config = dict(
    num_hidden_layers=9,
    head_dim=128,
    norm_eps=1e-05,
    init='uniform',
    init_std_down=0.0,
    learning_rate=0.000739,
    lr_mult_qkv=0.7,
    warmup_steps=450,
    schedule='wsd',
    decay_shape='linear',
    final_lr_fraction=0.0,
    batch_tokens=[32768, 65536, 98304],
    max_steps=12763,
    dataset='wikipedia_en',
)
MLP neurons of a small language model. Each row is named by its layer, matrix (gate and up: input weights; down: output weights) and neuron, and shows model dimensions 112-367. Each number is 128 + 24 x the weight over its row's rms, rounded and kept within 0 to 255. Numbers have three digits each. A neuron's up and down rows have the sign that makes its largest values positive.
After each neuron's rows, "fires on" lists the tokens most often at its 100 highest values on Wikipedia text that the model never trained on; "fires before" lists the tokens most often just after its 100 highest values on Wikipedia text that the model never trained on.

L3.gate290:090159130107143128141137137092120106133147116153152120102090128131164123125086098117135108130135105149122073101142117144132124121098085134110159099125145138126119149128146119094125162098144079132164105151138138142127144093135089172143107127151114138101148192103128146162163160108110128139119096129153124117115159116111094119109123128116104169152128115137126094144110128132135163116104112143148180133088131115111161127145118133101134081129131100133096125123127073094129150114144113178121165101146115129140116123088138139144142101143088120135179119123136149169138130149136135102128102125102124114117110148124138150153119139137158074152089143105165110116147084159129092171072103143128143153130115120118137111120141120136131123121126128155107125122086114144145170140162116
L3.up290:103100142124114139157140113119106135130173159117057125198130117141082114122160121116137139148143089113131124121182129097164135096164108134129157125196124118101140114130110120145141156080146114076108131141158112168091110113193155136116139116145140127160107127137139123128150137091111094082100125104121110094160108193137129114125119123115107092183156110116120151143126129102117119083146110125092130121137134094088079095088106117120137117118121122147086097127114150118160086130106171100150147138135124112170154140124144142094125087123134135163126085117081140108141136124116138112116147147084178100165101125103165107105156117117105160113109098117116113105146122138081121124141129157156186119101111119127119162130136120113122111116120103146130159097122143126159093165127117
L3.down290:153110145119163133126144129125122150146144132108121113142099108142138119151134099075114161165128107173173096095163106143104128130112132121070071187103138147077125095148156134122104167120110084115145142135108107162125139138098091143102091102150145139111161075125098124182124128143131141107141123132110129181106158132142154148148129118131112116141119101161095125112159127162142129127107095114147130118121133147093119103116134107163129152136122133131098093135113123129131140102105080144124130148144122113114111109110117048110119096136120125110144129107084125110111088168112098137122139140138128109108168149184085146144130129150142069140087164116136135135115125139129133119100143182102117139158098126156101105155150086106137113091115122123132162144150101126150125158195126
fires on: " there", "re", " There", " home", "ere", "all"
fires before: " are", " is", " were", ",", " to", " was"

L3.gate973:116126125131129131122096075124075122129146118141118122104128122117128145131108114156121111127119145139096114127155090113157167085151158130120119110074111122137135136161123110123175119120109104142113134088123158133164135115121105127112136143119150164138120170123134155123127126116120126181095097150131156137135152151086167087116160150145195159113130151147145108089126138147096145146105173141119174161146094121145126143159130127201081104081108118154133132092087132108129127109128164156116119132126135116116105146087134132143137081125129107082180148122167153164108079118134123122098133120149094156112135141105165133154136119113135169127123130124104108152150149140127146113100164133111156114157152119129178126149116114104092169125173112144111101073188090149148107141146130
L3.up973:159104128131135129143161136129120138134172143176094114145099112093159089144150166095127143122170113150123135179123119096105101123142138157155113129130118129101116143144134146133139105139184116133107120121152119130145175168103144071103125148134077162142113113110111130117103125171134113128170146124125145108129146126158128098128108134133095137106123135146118111141119173137143120143100108138097136128131162098158143120172124139129169112130154154133115118138122111162151116066142136181119129142124131106092142085155132121093144134130142116094188070077162135140119138118157182133095116122129145169153119144126067142136130142120124116107142095138120108135117136082172123100127126193124187118128074134132129087155097166111109146117110156173128151154096119137126159163131125
L3.down973:068149139138151147109148073134161120144132113182149144083119113129120129133152111123136146134086173121147156133156125114109133101150090148161136178097101130087155127150140073098162123100097102127160130100113152126081092147125088126118164094124113129092162118103197095087164121140102111138134111134138149157101156131093142112120169183129187164205126103139128149136160134140090099123119110114135101114143119109146147171163145110146141119128099112092128147107113115076079114134076156136152144132094125168127148107120141134134139149096131155129111119150131152164153117139142117142166121150137138142113133141129099140142137087114149139124113127139140071105148120153117159103083117125106135140137177108176173133128126111154157126127117113111081165065147095150115120145148106
fires on: "==", " ==", "e", "ill"
fires before: "\n", "or"

L3.gate301:112155161102092112101133080147135154139120134149136146091148141134145176136095122129149096172131127109147084137143140146077158142100109177124127138093121105140171107131124091107119108144149169139130130140158103157122147156147139173086109160121144134097127135138136131132084141123124115172110130130135086117085094092135152186111119175163096119104157164136144171111119122139129118103081181095144147151098130092107127157129130106145122154129140100131145140127118146142140175117144127121139119151122101126127114107142105115126152130128124078140131101127145154164109145135096129081133159138110091156144156099143141124130075133110161142102073124146140123102145118115148144142139147099078179176151144113121136107154136123128134125122119149125097122150103110138132138133175120
L3.up301:157187156159092091103144129181075136160112137096154127161150097097122069132106151148132116124107113134130129111119155137093110141102131138122110109128101090119124150152109136158124118103088162106115105136165191107125175088158159118133181121174134125147123136129089136142164125128133133129075159095127155170156100149133141128097090143159079088142157092140150143141111079125119129118137108141090186094136148120136107137099150108136159107139134137139121096144143122151131151111170154124137155145129136091140124085133150112126110174175139147138113162128162161138112128172128117110104124139158079133118143107146097103151127145108114095082145076129100131090153124077154134121097134123123139136130116138156158151164105141117131125105132121175111108089153125104152144127125135
L3.down301:114119153204122130104154155119112124141098101132140139154144101176102133120141145114120173154089120095116114119154145111107128147116109138106149153103104147125101122057149082120123084107117109164108145121168094133119143114182145141155085169128150142105150078151124127164139158103155135128115096127150108115104143137112175130128162169130159137103144132105153086118166118127073109109108144123128106109162165119108112116115101153152133145107066089145151121086098098096120126140100136180111097121146099144136110162150117102149143152121116137117075144126127133143139103153163184132096113155123150152130150093133131124146151159140150111106158113125123123083132095110148139157145128100131126132114102125165185111136131152144148122102127124119137116119106119149080145139150138
fires on: "==", "===", "s==", " ==", "s==="
fires before: "\n"

L4.gate21:175141152125135117140143131134161108130155127155094151132131145100155141116165108121118125120145139083173138117135140133134163140137120128137081146139118130139138154191132100150139087108161142171136141111110190124120155108154135132110129132090112104152119162153107157146157113112096105095125129147125151108106170146150081154100118119082137128130141142136086156147135147124118109150102135115105175145105144161133111119130084170119110135116141097097154153105146182095137152122129155088141133162101102123100128152175122160112130156125143164144161150108127114152106122075130118122125081091151129121210149140090106154140100137123119075105181102161126125097160131093144120163120182106139107156152135146082095086090143150147150106176118117128126147169095112136179151133132133
L4.up21:138150125110128128129136157138102178087125118097192101096156126112139138100132123135132111112102161158120068126120125148091139152131147139140119147141111168091162131112144089106125115127155152159134079141140134150129133143118117115130151125094169111166126137122142119118152159116112165145091101112135171147102155144141103121161132159129096104126127084155165165108142118100083116121111124082142128117098120130127120115150104123119096137176100154107132124124141145110109162117108153134117115133102163132129146167123146156176105141168131103106130160094143114131130116143099135142139135141137145135099153167160104138120122147137127149157133105115122112093154130126147147130104095112149088136141143091138088129135081122152115131116141160048099137161156145128081134094137086
L4.down21:117147121150139139123124089102135141112086170097116136109123123141090141085090107128120153126069148146111138113116132137087119132160145108141126197130154139143118161133101161102114169145073126106143115140158133111183112128143137130159120115146144146153123109132139106128074058123109142130132097109113118119111121067103121103127116118179131102132151125164159111098113103109167137162104123101113128115123114159119122138162099086184149094087137103093132122148137119111128111116104088116121126129159140114101102129142124116140115112114094126101124131122138148132119133077182110106125152176106164169107135110164133083102110118072139089159105120107111126122128160077126141097116107101133116128091145109179137101114141131071129086107115131112089118114175103164136153160161091
fires on: "9", "8", "ing", "5", "7", "6"
fires before: " |", " and", "%", " a"

L4.gate945:102167129163149175165121092112115107125107150134108142136124100136140147114133120126206074111133152142143189118129128161157139141139151128156088118106131089140125136146123078155134155098122160152147130115112155136090146118197114143130145134131140111162139108132102137103144126136149142116161154168139130131165138119138134105128168114153105172121101133135159110082088153131129124137112089154115183126151159139113139154106134136146099093104128106160102098091153104131123120101157092090156139145101130097147111107152161117114176147155091108119116134147168154092106099161145110103110128205104114124123114129114150178122077151113165120138144133129127091151112106167117138117087124191121116147165150151149132171134129125097127075157100120144140121157103098088136116150158142
L4.up945:166113151122105102145131124106106128152170153162166150117116133097128097108126160131144115100145113112151114165077104133171124142144130095122160126075132172133129144098114120149126140112136122139124132111136092133159133128146169168105131133150162121156141107140110145176138155129107137112132137140143140148140176091077141112141080109164165148092131177083113150084123089116133102141138135187171096103150177133123145089102169117126125097137135140164080083112160161164112163173152114102094132104107147127151130065119151149093158109170163115125118157145185146145117083146139128155106139151138137091132115099153121138140113104146131121157141127163130147096116131166128179134093125099109138158151110116177134133087143124152146137132116121146146110097105123087127114106125150
L4.down945:105147116129096128140120142124152129128130160156117136136080138123106112128156150142122123125132105167101104079120135108109169140146112099130094133176126107120068107137115126128083073070093136115158128144110117136135137100095140135108111124111120136100098077128176114125124166131114138102099157119100121126086161119119143132139135125111139111063141127122163133169173134177092115139112142143118118148163099084117124103115129121092131135102083087144120138133091121096116142156136105121144124151134111123153167135152123133115129119098155141102162145142129131120142186139134114112118147112140152117140147077098147101188106114160112115119161128125139130080095167176141180119131120153152120180125147132178154123140107109145128117135115134105078097143158153155135125163101084
fires on: "\n", "U", "ö", " U"
fires before: "\n", "-", "n", "In", "The"

L3.gate649:177146100091162090096119108124106165160121114119152133080103111131143144185118159112153115142155146161095111153105114151134185115119094157134127116172128101109157131166122124131123096162118186147083089080104131128146143118089139154117136157150121131060138121153135148103192103163170151123159116144147126130088120089114100142138164174121158104150148154142113106095175108136132122084086133100118121129120134146163137131124114136163124159132134131160143118059137093129120116139127093139132063136125160128109124110112144143114118150141140147143102158151201180112120121088131129144114144117134157106134129127124134133126083112111127108095084142097120113119078104162155155170112140110107162122144111156160133112185130138159152082108144127151133137093140131148126096127117126
L3.up649:152147099154087136120158147115144115097122151102134134147160104139110148126169120169127133117163117152130092124088158147105129109119150159181115097147114102161133150146144113100088129124103136126134174093137114130168129116195079123141119125154121117118165175111110135112125102105083108172135127131153133125115147114086099184124100122116107109099126104168109094128093106140106103150123107139148102188104093132130146153145163152111135136117122091134160161164151108136106197134145149150135152140121151113084105119136147123068154172112088107174103115115129167093082107111114144126143132154115115161116137106124101112154098151104152097143124081127119119103134127119154122084105101124161115126129143091135131116137112131113130135098144121123150096131098112095152121142117125
L3.down649:137097154126155139112141184112126111119147112168142116106120113111124145097172163115160133128145071121152149112132134177125129108154149159141150131086116161139120122120111108175108111156125148146148114105090139153138084144146155150127116118167145138088098125105151119117093163148149130154118113129148118110126178113126121150161125076167153111137146179122113078133167122143129136093109102094121142075141143093114162151135139129149099126109186121127169168131131143105152122107113095125119104141115127136115154114103146162120101163142124147146108142113132129143142142158141155142108127079141155153134129107149128146130121117114118139098152140146138101039079141172131135115114137117097145140087114101160096087145107176143140115132116134115099133109096145092151110133110155
fires on: "\n", "op", "un"
fires before: "\n"

L4.gate807:122124176145134168117128129134100149142149137094114143110114106120160119149122118112156127113149145178108161135069154059165188137112114129146129125137127068134110119112110126116134157121083138132127108125130111139141135110172183114134114144147095111135102145120132116148123156133132173166089095140117108145105099127151168101134126143100157156114147091130138143092103117136109109125163156141149152127137104136125070104123129135132096104130120160142123125125121147102148142094124117116143145149089196106158102158103133118104161126130163147104122102136180120136131130133134173122134162129154125146126156135134159125170145147129139146086138150142108134174104054130144107130132168105140121165131124136115175164109139101119148074130139145161106113159146117115129160159126120
L4.up807:081164078107120107136134123160121153162150132146135134136114111128134173126136145145080137135126132122098136153150132131114128074184127109107112096141117156128149131099110139119144100116137138122094132180120134126103213122153127119071158145117142139133140150126112140120125136160102133145163152142137079107138114144142131093133176113118125118156151105133119106172110101131119162131150117120102100132145130095135125150095123132100088129094133080133138089090095067137140092150066128112109113104160173130135170098132126158118105138128130116127084153082129160152135124135096114144140138168124102111130127151170168118157125131106173162134164121118097133153138167132153152133125120164110127126102185109152106136129104132107151143137123115146125137115171113132102125119130087
L4.down807:147125112135118141117124159100108106157143115124135115094078072150124116150108133096135099148114118116129082145140096119148161148121105121121197129128106087120106167090109119115145138083102110114154120083131116140120113135144181113172133164114110136128126112155139150153160128138093172124133073108119113161119130152129136065097152134138169153136143109139135104116133147106136103117125136145110163087168138142146131122137130154130165100131108127170113165087131130102154128096149152150146096145104102123122102139154140124085138112081135145135161090110127138123113128127165141160122144113125175143149126140117174128166130158116107111157123101143119121111088122153136152136107115137140139109131127135132156121113153130150164104134140147141112119104141119143185127124151123
fires on: "==", " ==", "===", " ===", "1"
fires before: "\n"

L3.gate76:120148130131106108167102137142149097139087124176119134111131138137080155122141116106143115156144136132125158142153134115103129140132138105110094169103137139126112134145178127109111147131159053154097100115140155119174131109146148095153161134080117112115151140115126151137083166137124091140119151139101125101097149117150147142125110119161144115165138139129134099077142133152114092084125122120174154081151138136128129186146116111128123134150108150107109151094116135173101162107108121146108126128124180141149130143149168138133155107128126159133142082169116120144124117117142168151160181150144125148100160110147128149127086150122103102126147155121148089097121096113130088140126121116163148106129106126109128123113122164108121058176179112077134119115137149107155130128142131
L3.up76:131109112115123130123150120147145151138111129114134140146102126126114075129134130088101106159094132117094181104164129114153147152158154103089083144143136131134140102148108144130095149155080160143150127060130147114124137129092124144135127136118120139093110117060135144119144152119147163136128090117116156186123149151129119109124127150149133098135114141153116180082138104150115126168108085170113126116107152154135183117131146140133123156137131142139161157145159156115111121122136125112175119105137110138116169127114150172148148124130132149114134130118156155081170189140127132134126136161156150130133074143075111132095145130134179163146110112095143107106142122149102124140139103125079135140168111110101133101121096099099101122125136126074119114120100115106124121098122098
L3.down76:147133103142144116098121128131123099102124169106150157135149130115097096133149121111138112135119128120160158139188137106106100127149123149142124147131154138121088115134147125104126090191137124161164141119152102138116128111141141108129115127079140134106104125117111138102134195129131111153111121088106152118122120146131144120087131116139153135120141106130104157150138097175121144119163113147114159102134123148140079127105136118125169102136126126147137149097122094156115156131121162132155143153133151121118079103155122145101146108162099191138133117093110126128133111146158161163123149134159128125112174121161130116124107161183115142154125153136128129141136143134083143130108154086134148111147134132087120078103132136133121113138104122109111164124121138120119139116167115
fires on: "6", "2", "1", "0", "4"
fires before: " |"

L4.gate132:104152167094151119122133093079149097146123114104154123107129114154073106131125145103145106131124131121169076098179145156114140116141145119100113143119188102144145169135121158114116143130129123108121135074152125173147152136155149165094080112133123140117097131101093116142142128123157105137130090155147094110114077125087151119130133134142114153138109138172144198124111137133093134162153127112125121169137111109126147130140077146086083141168140102120108094112129129102112151152145140143132158094098129125164120159109133093101116076104095137127119163141141158093130113091093123038164139117117125131125089142159132144109164136141110117127124080125131109122152086089126130148155085107117113122080131107099101161134121112120125129127117095101098162152128131122126154115109119
L4.up132:155149086127187080088159109109111118117165108133111097081150147143122164128122098127170150098103107100071086114132145118097130182133145113154135099117145143126168123160141093107146135136107135121141149150160129153136165130120149124115135114120093104104156158117098107166115153119175117135165116118141087129144112120117149139174110131106142167133145110133095140143126132141129097145153122097132088134121137129134091099161145138081096119109186129090125096149121115134115141144119135174108109100115108111094132149073149099165154122096108126119079124132120157158097157095124114106120136131152108130104099118103129116111127104096145116178130104113156167120118092117101149157130129150095137133137121126149101146109124113113143125114117083148128159159171136158098159088149141
L4.down132:147107134122169163120139181124149128215118107081088122121155113113132145110137112102176128126112134137091143100103155159116141094118154098131107130071129165154155121109102102128163135116157097133141155170156145104117158155156164111092146140129111170130122135166107146105112179126119132101145095057117143149130122091119121152169151142159137115148124108117148119120129125153143149072088100124134098113121118110120166107139163110097094120161157149161143131133159155121127119114109123111141115120216123096121101113123115114133100145106108183119161132140143165115083149178126119106116098120118143129140127077112116091149126107095154134202127162108131116129132120131124109142112109144107122107120155132137113165137129109127112120136097156150155134112129165118119149147140116
fires on: " there", "\n", " There", "re", " on", " in"
fires before: "|", " are", " is", " were", " was", " the"

L4.gate911:179083106107131093146140123137110124113123130128134097147131123110190156177117154108122161098098094174116122121132091114146159167160124128104115119097118097112076117145128134140141155150109122111150122125149122126143099143138144110095083106119148125150104153072157123112088132132102123093111148139176144135073137154100124134145097140142132122119133084152139094105081135132133138104162121115111116167128114126150105094106092113128116130140124159110153136116120127113142115129124108135114140144171106081150124114166214131167104132120104091113109137103127146102101118121138141126137141072114128119108091163128159144110118123080131121161105086095115145102148103148125088148081137147136096122154126064166189160089144136112136154080120097124118107095128109121128167125136120
L4.up911:113136096125137133101146126099135124127098142126091178137131126179098098149114150121117105121147137121127098135083118093139134126121118113083104127166138117126125119165123179093148164131145160183141155153110136159116189142157118100130150120124092130098137210134133124127175093145135091116122112093163107084112175126133170149110105115115101143131153115121149119126168082154162129149146133102140149139146119151118122134153091119115116118152143129136114134094100134089154148160123117133152144167138179142071133106141104110078107111105162125168162073176153145163130136139156157124153130088149112118113076079135095095103157155159118155155169130141117139112146098117094141123168159138166123122132157107165111149128104127143139128131141131120153101155149115125157131149163119
L4.down911:129077096092123159142161128148117111136175086133140140172160121116124137137138141128106134089158128141107110135094110124113172144151134096108142095137126163124092150113131144145150181145178116150134101158119131175120173099119147126127111141166154110130145119130094134143078125103166113160082127114104120106091154127072134193172178119155162090117126103156150132118119108117141139098103123130125104160144135121105135129120168119085145141124130094127115124127113117120141161087113154144127098088145140086143128133141139087081139114118110136134080145089160125115068131141167111148160112122161138132123131088110142156123112162069123120146117117103098148128128109143128135129133083106119100134138182132135121123130187132140137120098094161121143125150104126111116140134146151
fires on: " there", " it", " There", " It", "re", "It"
fires before: " is", " are", " was", " were"

L3.gate341:149108126114139138123148142141160132104113143154119110115154131101133147121108103137144142141056117137106135135153123060116101130111159149165138126135118067158106118144136131123176153138158145101120137115127103160141149137149124122131126102103116170133115091106117075081112148102073104090077159172161117098121138116106109111128107097134144161116128117089124118157118095107089139138150163078128158114162098109131129141135108131122112110169130120118103127153138143112116163138138085124108130106183103120128133145138109146127123127093130146131138170105141093115150117099159126193137112109124126144108122127093140156140105132123110126152154112045129136127144124093108105103072110150193118169131122132118150119119130135157172169108115128134126129141085121093106122109142116
L3.up341:157113181082159153120168118106125126151130118118138095145149159105123146110119140130131128106112139111150111119205147141134144140152150114150124160117076196117147118159130126156142131110104095128104114099122147117112115134127066164155126123120101116122131185114117105135124150112127131133126175127133130173174155069165117095124085134144119109120121117144137115108111162108141131104162128119155108132121157155108166133138111134111080112127179115114098130144156121106116124128121139088117139129108081122113109140137158123145121128136125128136111160128117157151121135143107124098148096134109165126153103107113134154147140195153114143158139093134156174111137138122115114161126119132119125107150113160109089145136083129126201106121134100182116106125110088155046113152087124
L3.down341:093137163128146111130091086099121106162089116138126142138132101113121115100170136142106101109165115099171130107092085114129154099114140143160142088102118121145106149122092093141161154136094110114116161115102168120174105074168108148120119140143154071115127152124140136161196126160146157127164117113106110132201140131076132146113110107097092126143103162119139110112129154133106123126104108117103062139114126152153167137173092117143142150098123115095116115120139164110145141129161118102129128127135137125112084156106143159117139139089136146118132112122112062133160138129130106113136128170123123153149165097153135100107170103161139097145134129150138140080142176106138138121137148080133128133127139138151087150114171142113146135094101124108122139127119131136112148129167119
fires on: "8", "9", "4", "c", "6", "5"
fires before: " |", "%", " m"

L3.gate624:134104151167121148132074120146122154161094110124132126123166157155161132147152126143123122076114125127140093143128158064124177103133147113146110141073135089119137137116132124154158105119152108135117135119126136145091132149117110115116136107155151167100095102118118120128120155141067116129131127103128162132126137118125143104129090073144112136063132132154181170144123142118138082115130136118094141083131097160143155149142088128189120175125111090110133142138113122154111162106086144131155101162119185154118150120130098102121143134126105097090117133075160116085158105116096112133135109159121126142111116149104185139177111121145110118105144121110128092106144153124151136157117134121133106160117158106114155119132170124128127121107116113145100124090086137115152162134166153
L3.up624:078130103153103134088130120083158079086099135134146152153087134139126154129150109100148143155134140141074115084106117146122113093160157151104145110122119114152141147139109134138166131154123104128128101111073084097128131129152129123133166122118145118090136148100115141084119109107129116123121140094121143123131129145141170142160180158108152148112113134115116133151180145146061133097147148125116121103137128114147108152129138163165133135168147132142118101076122120126147164089135128141121128167143135121139109127101164125079144176093121137141105119149121121145111102155138143096163141159128096107119151115123144137146129166136110113174076083109112152110157086115121127173115114112140108132133131102144124151152130137146082148111083160157158104129143144126157104106091159
L3.down624:176103158157112080105145123165113148145179101117106183141123123123130121127099113112135130169095139143086081188109101117103145160163099132121159144114138146120127130104083118111109121135130104153100156128163151098143127123139111131138092096129106114162144122166170132181111145134119103095123126145149079108083093143129174101135169156104093130144145104123120084155087132152114125127092117144123103154158140112080131148148134084068163110107087133132103100089136123156117125146119160137109131111120116113133155113178134141134135092102130174157144132118144108141102153078131110157123161166144110130112103128144098137103102098132104163155143153108146154150138136117112157132141115117100144146141122128093144143096126111117110105126147123129111144127128139128096156134140116
fires on: " ==", "ist", " ===", "===", "eter", "=="
fires before: "\n", "y", " and"

L4.gate678:105130143116192150131144116099128161129133192137125162117146077119136139134160096122138143125160135118155093177084121137156123111122053128169145179126113129122145152155128138121136140107104128121183188124119093145155127121161104135121175151140108196122070141094091125090127109102144105136099127156120103096128115102147115141085129110101121165105114141170137110081123079094117103140127110118128131124113109102126158089132159130113129098130099151115100111093143155139129110115157115104150160133150162132128167125137155133105111166145143160155186143120126162104125123100107117168107169138120140108157151095123163112094128129137123114090118113087130148152138138099167135168132153126130130140134167143149176140107148128127084125117102118121109159113157148141139155135108114
L4.up678:115095093151174120150144132156144150172123114132151141144179109147142131127104155138137102150128160144146119118089116132131193116122125119167117155116135106151108147162091109157127135138083109167110147119094097114144119140158146150110117141129177124079121180167135166142142094171120129196130104124093130142142138105117144075085114138140140110126147140119102160102131103116101155130133143165099112131122105119125160167135146139153128108099085105154102149113140147148124147116118123116138131098129129118156154119121100130132140122128128131136154128162180154179106103103109126117080118141112095135161133106101116100162144149151076122147139143105134153149151162164118124164176122080122133115126097075153134119122093141113109120138146124149126112108172089149063168102098112
L4.down678:136129130137138081125111122122123126104161157102122154150144105108160096090127154126143084125097105142146150136111122112114191141158115139116111145124127201123095085099095155137141088098160163115114118095165203127144182152125154142149110143111103166112134100158119134140159108126129182131137151110132125182133115115099104088128160179125120161121147098123119074107134133137125172159115100160109143104127134078092151148127120098117119151129149155150159128136116164092123125161142169166128149103114112154129129086143155188168120124117123127095146118098122151129096131100138121115086136160115130080159132095081139161137133144134125179122151156155109108131107118145106130125103126175146118109130142129107166169106122131091136103123128119156126132164102112125149143141164129
fires on: " |", "ya", "us", "|---|---|---|---|"
fires before: "\n", " ", " |", ".", " B", "et"

L4.gate770:162169162116133154141130113125127147113118129126124131118111133107120124136150125100119091139072140095162121158122107137139125123137097126123138169133136089131136138148104067158147130089085133142138086075127110171133099137119143122113065123125113116103111154081101147125129148141140100122112139141141116121121146167110047109140185171201113115115189131132149122105110090100112150134061118105109126118103158130142144128140143096152080126127110118105148155104126118129102135092127139119167120161142115092089112178110162128112137145084147134096122100133129150080131119131097148126138104114153129141151105130153100181146085105067093108155156127108138122117106153109146136134116137137151115119121075161106155142128152141134138132116097103171159142156117130131151082126118129
L4.up770:164106119144100134097181162151121157174098141133138118101125154116108108148135079118102125140119121130127136137151136119057101119132177094147124110103114122157159190169143093141132134161117141122130139146133152125086129134137102134097146116152115122110105128123171144175165162141147130125124137093082146126130111100130154144176145135119135089112116109108135126164078114115145158156132099128129139180140136162114180086135105129160112149105102121105152132114124146103084113133152097131171110117108165096127102149128158097109123120124113114103121164131133099125128135110127102103126181109130069118135105121096104148154101107113086162121106129082130139129196102112082100162123123138166089125109136125093146129127128136133115148154154137134116117162110047128122157161140108
L4.down770:176142144119115132127131107128128128101132129133123137147137103118099156142120129073087103057141127113131150130101064159121129095129139171142116141101094150134160109161130145106138106116119145139139128124155123109095127127078093124076098108129135142147128135142079151136175109182108111141160116132109125091144151125118103109115108156146110107155129139170144107123127141157109152130122083121125105055143137116083098101113105129132115106076138083137117091101114140102156101078107140136145142117130128119103134144123146115130144109121145104087150106167103112114114142148170123146178123170143121144140063158134140160122171158143142109173167103139166126129118160110123103116117177117139141107139148113121105137149159144125122134164157132112118133081110158136156095120130096
fires on: "5", "8", "1", "9", "6", "2"
fires before: " |", "%", ";", "an", "ub", " m"

L4.gate178:140130150120157139095124162111100142131097148101146134172132139112142123085149141113142091145117134118157187120143107115129105150177153159171116136093150116124157157081106115114145153117134145120145132101114104105146163128151137142155171115172120130097090143123124155131123121170132124103115141176154143158096129139134139109122123113136197128092121137137112150142138106143141104133110144133104162109128129179111135099107113151130160127116097160159125111109163125116123127142093149129126183153165098121107129126128090140124150143127133161117118137161130141112079076116109123111128116175158096098186105090141111125183157157150110123113129136086101136093135091139132161156100171085089146107186084146127155161127138151146115093112085096164114136112121107101114166149126126
L4.up178:139157107117164124107093108108131104154144138149148143100133101144125152124150088115097179146128115086126114169147138135167150158139142164143142140124133112113134155119128085115134120141143151077117150134125149149162133141148128141120095090113088112122105160088115121160126090134119118102126120101114099118137145144135152119139098121113117167119118183120177103137137136096176131141131143115099141150132093099114141141121093157081112115130101128125111116132115124104163115130120127132145134126161101162103166157113119118150141127111129100146080074095088135163145161111145112128078079109106160174141138158134125085164142134139147152099116133133194111120102144079160133118137146133155159123115108078126096097097149134149099099165156102150108146122142136125132116117155133
L4.down178:160165189108158108133113188096113141107076130124113125151157140104083134126146137150120113108130117122152149083103090125137133153095135162116168103116131147115155134099132145127132119138089094126148141095101137111130172134128135090129137164125143109108113159103121187125095138139107114147143101185099158116107136106172063124116132129105132135106114084127117131147117139152138159113122153124154102141150160180136149208146057126163158106089108158163164132108194150170161123120110126161124142104126112125122142165115152132110130135133111142104133186112139126135118127105123122149140120123136117094122107108101167165137174093131122145134131149151114158104122117141113137127159130080128114155127137169137129138128105184132129114158133141116190102123097107160118159158135145
fires on: "\n"
fires before: "-", "\n"

L4.gate855:115135131157097143169128113116114156130120081104125098140134117120116146166144166099129159116159118095149118113122121127112133132133120146164138139136172112099119115119114122098118124164127108103112127107139140086082150128133095135079109100121114129125108103123147138097114174139147152106118154150096130064143166186113136144123136112118160104154174137195136141138092162121153121149149123100110114158143107168141107118144083130139162100128144144099179097112116117119147166117141137165139140144114126190119135131142125122125152119122147163111100133121132126125113121137132118104153148121161107095175125119107150145105131125092126113121135110155112101114116136104140139156165127134119130116132124142122113113134113153121148142094134116109127088129078128147136105183135146
L4.up855:146128137126131107106135161104122161104126142137187126116116110118127092131108096148158134088115109105128117094111107102154133101146143148129135127155114112146140126146115125094160177117138130087130183134119114129096154146093128142128134118118105159137137130148105128104146144115132135108165105134136077137135124146153116101144155122091143138129139121079140077144094103171153164179081168198158118149120128135124116093074138144148095141108105165142113142093125157134183143160142113082117163095154141152107153156114155179118107119152132152152115148132096134095120120156112110116105108088138146135131150127135112055105179105092113088169144107148072119135125123118131151112128107140107146125097089140154127091173163169125159135131121089186120095096088154111113124097129140
L4.down855:125179130142103155187125056115121119123107131099155134167118129153121124136155135095129080105141109141109146147132111095166137165103138145113122117119113143131113136098148109130111136155126132123131160142128153112143140091142084160116144130103098083144143097121090175115153145145118172154155133119203132086170127129143108146119116101134130125152141181104153136152117141099135140082133142103113136141127098092142156133126080131118181085120201105166084144123123086097136138162144106102111090107106172136161097108115138111128130130103118164079086137132141136145121127154139135134113165110174111117122166111139144108121129146098116119124109111143127158128152175133137202143134104135137096136131160147129154128116120153153141165108085140124177141099091132123114135110128104
fires on: "\n", " with"
fires before: "-", "\n"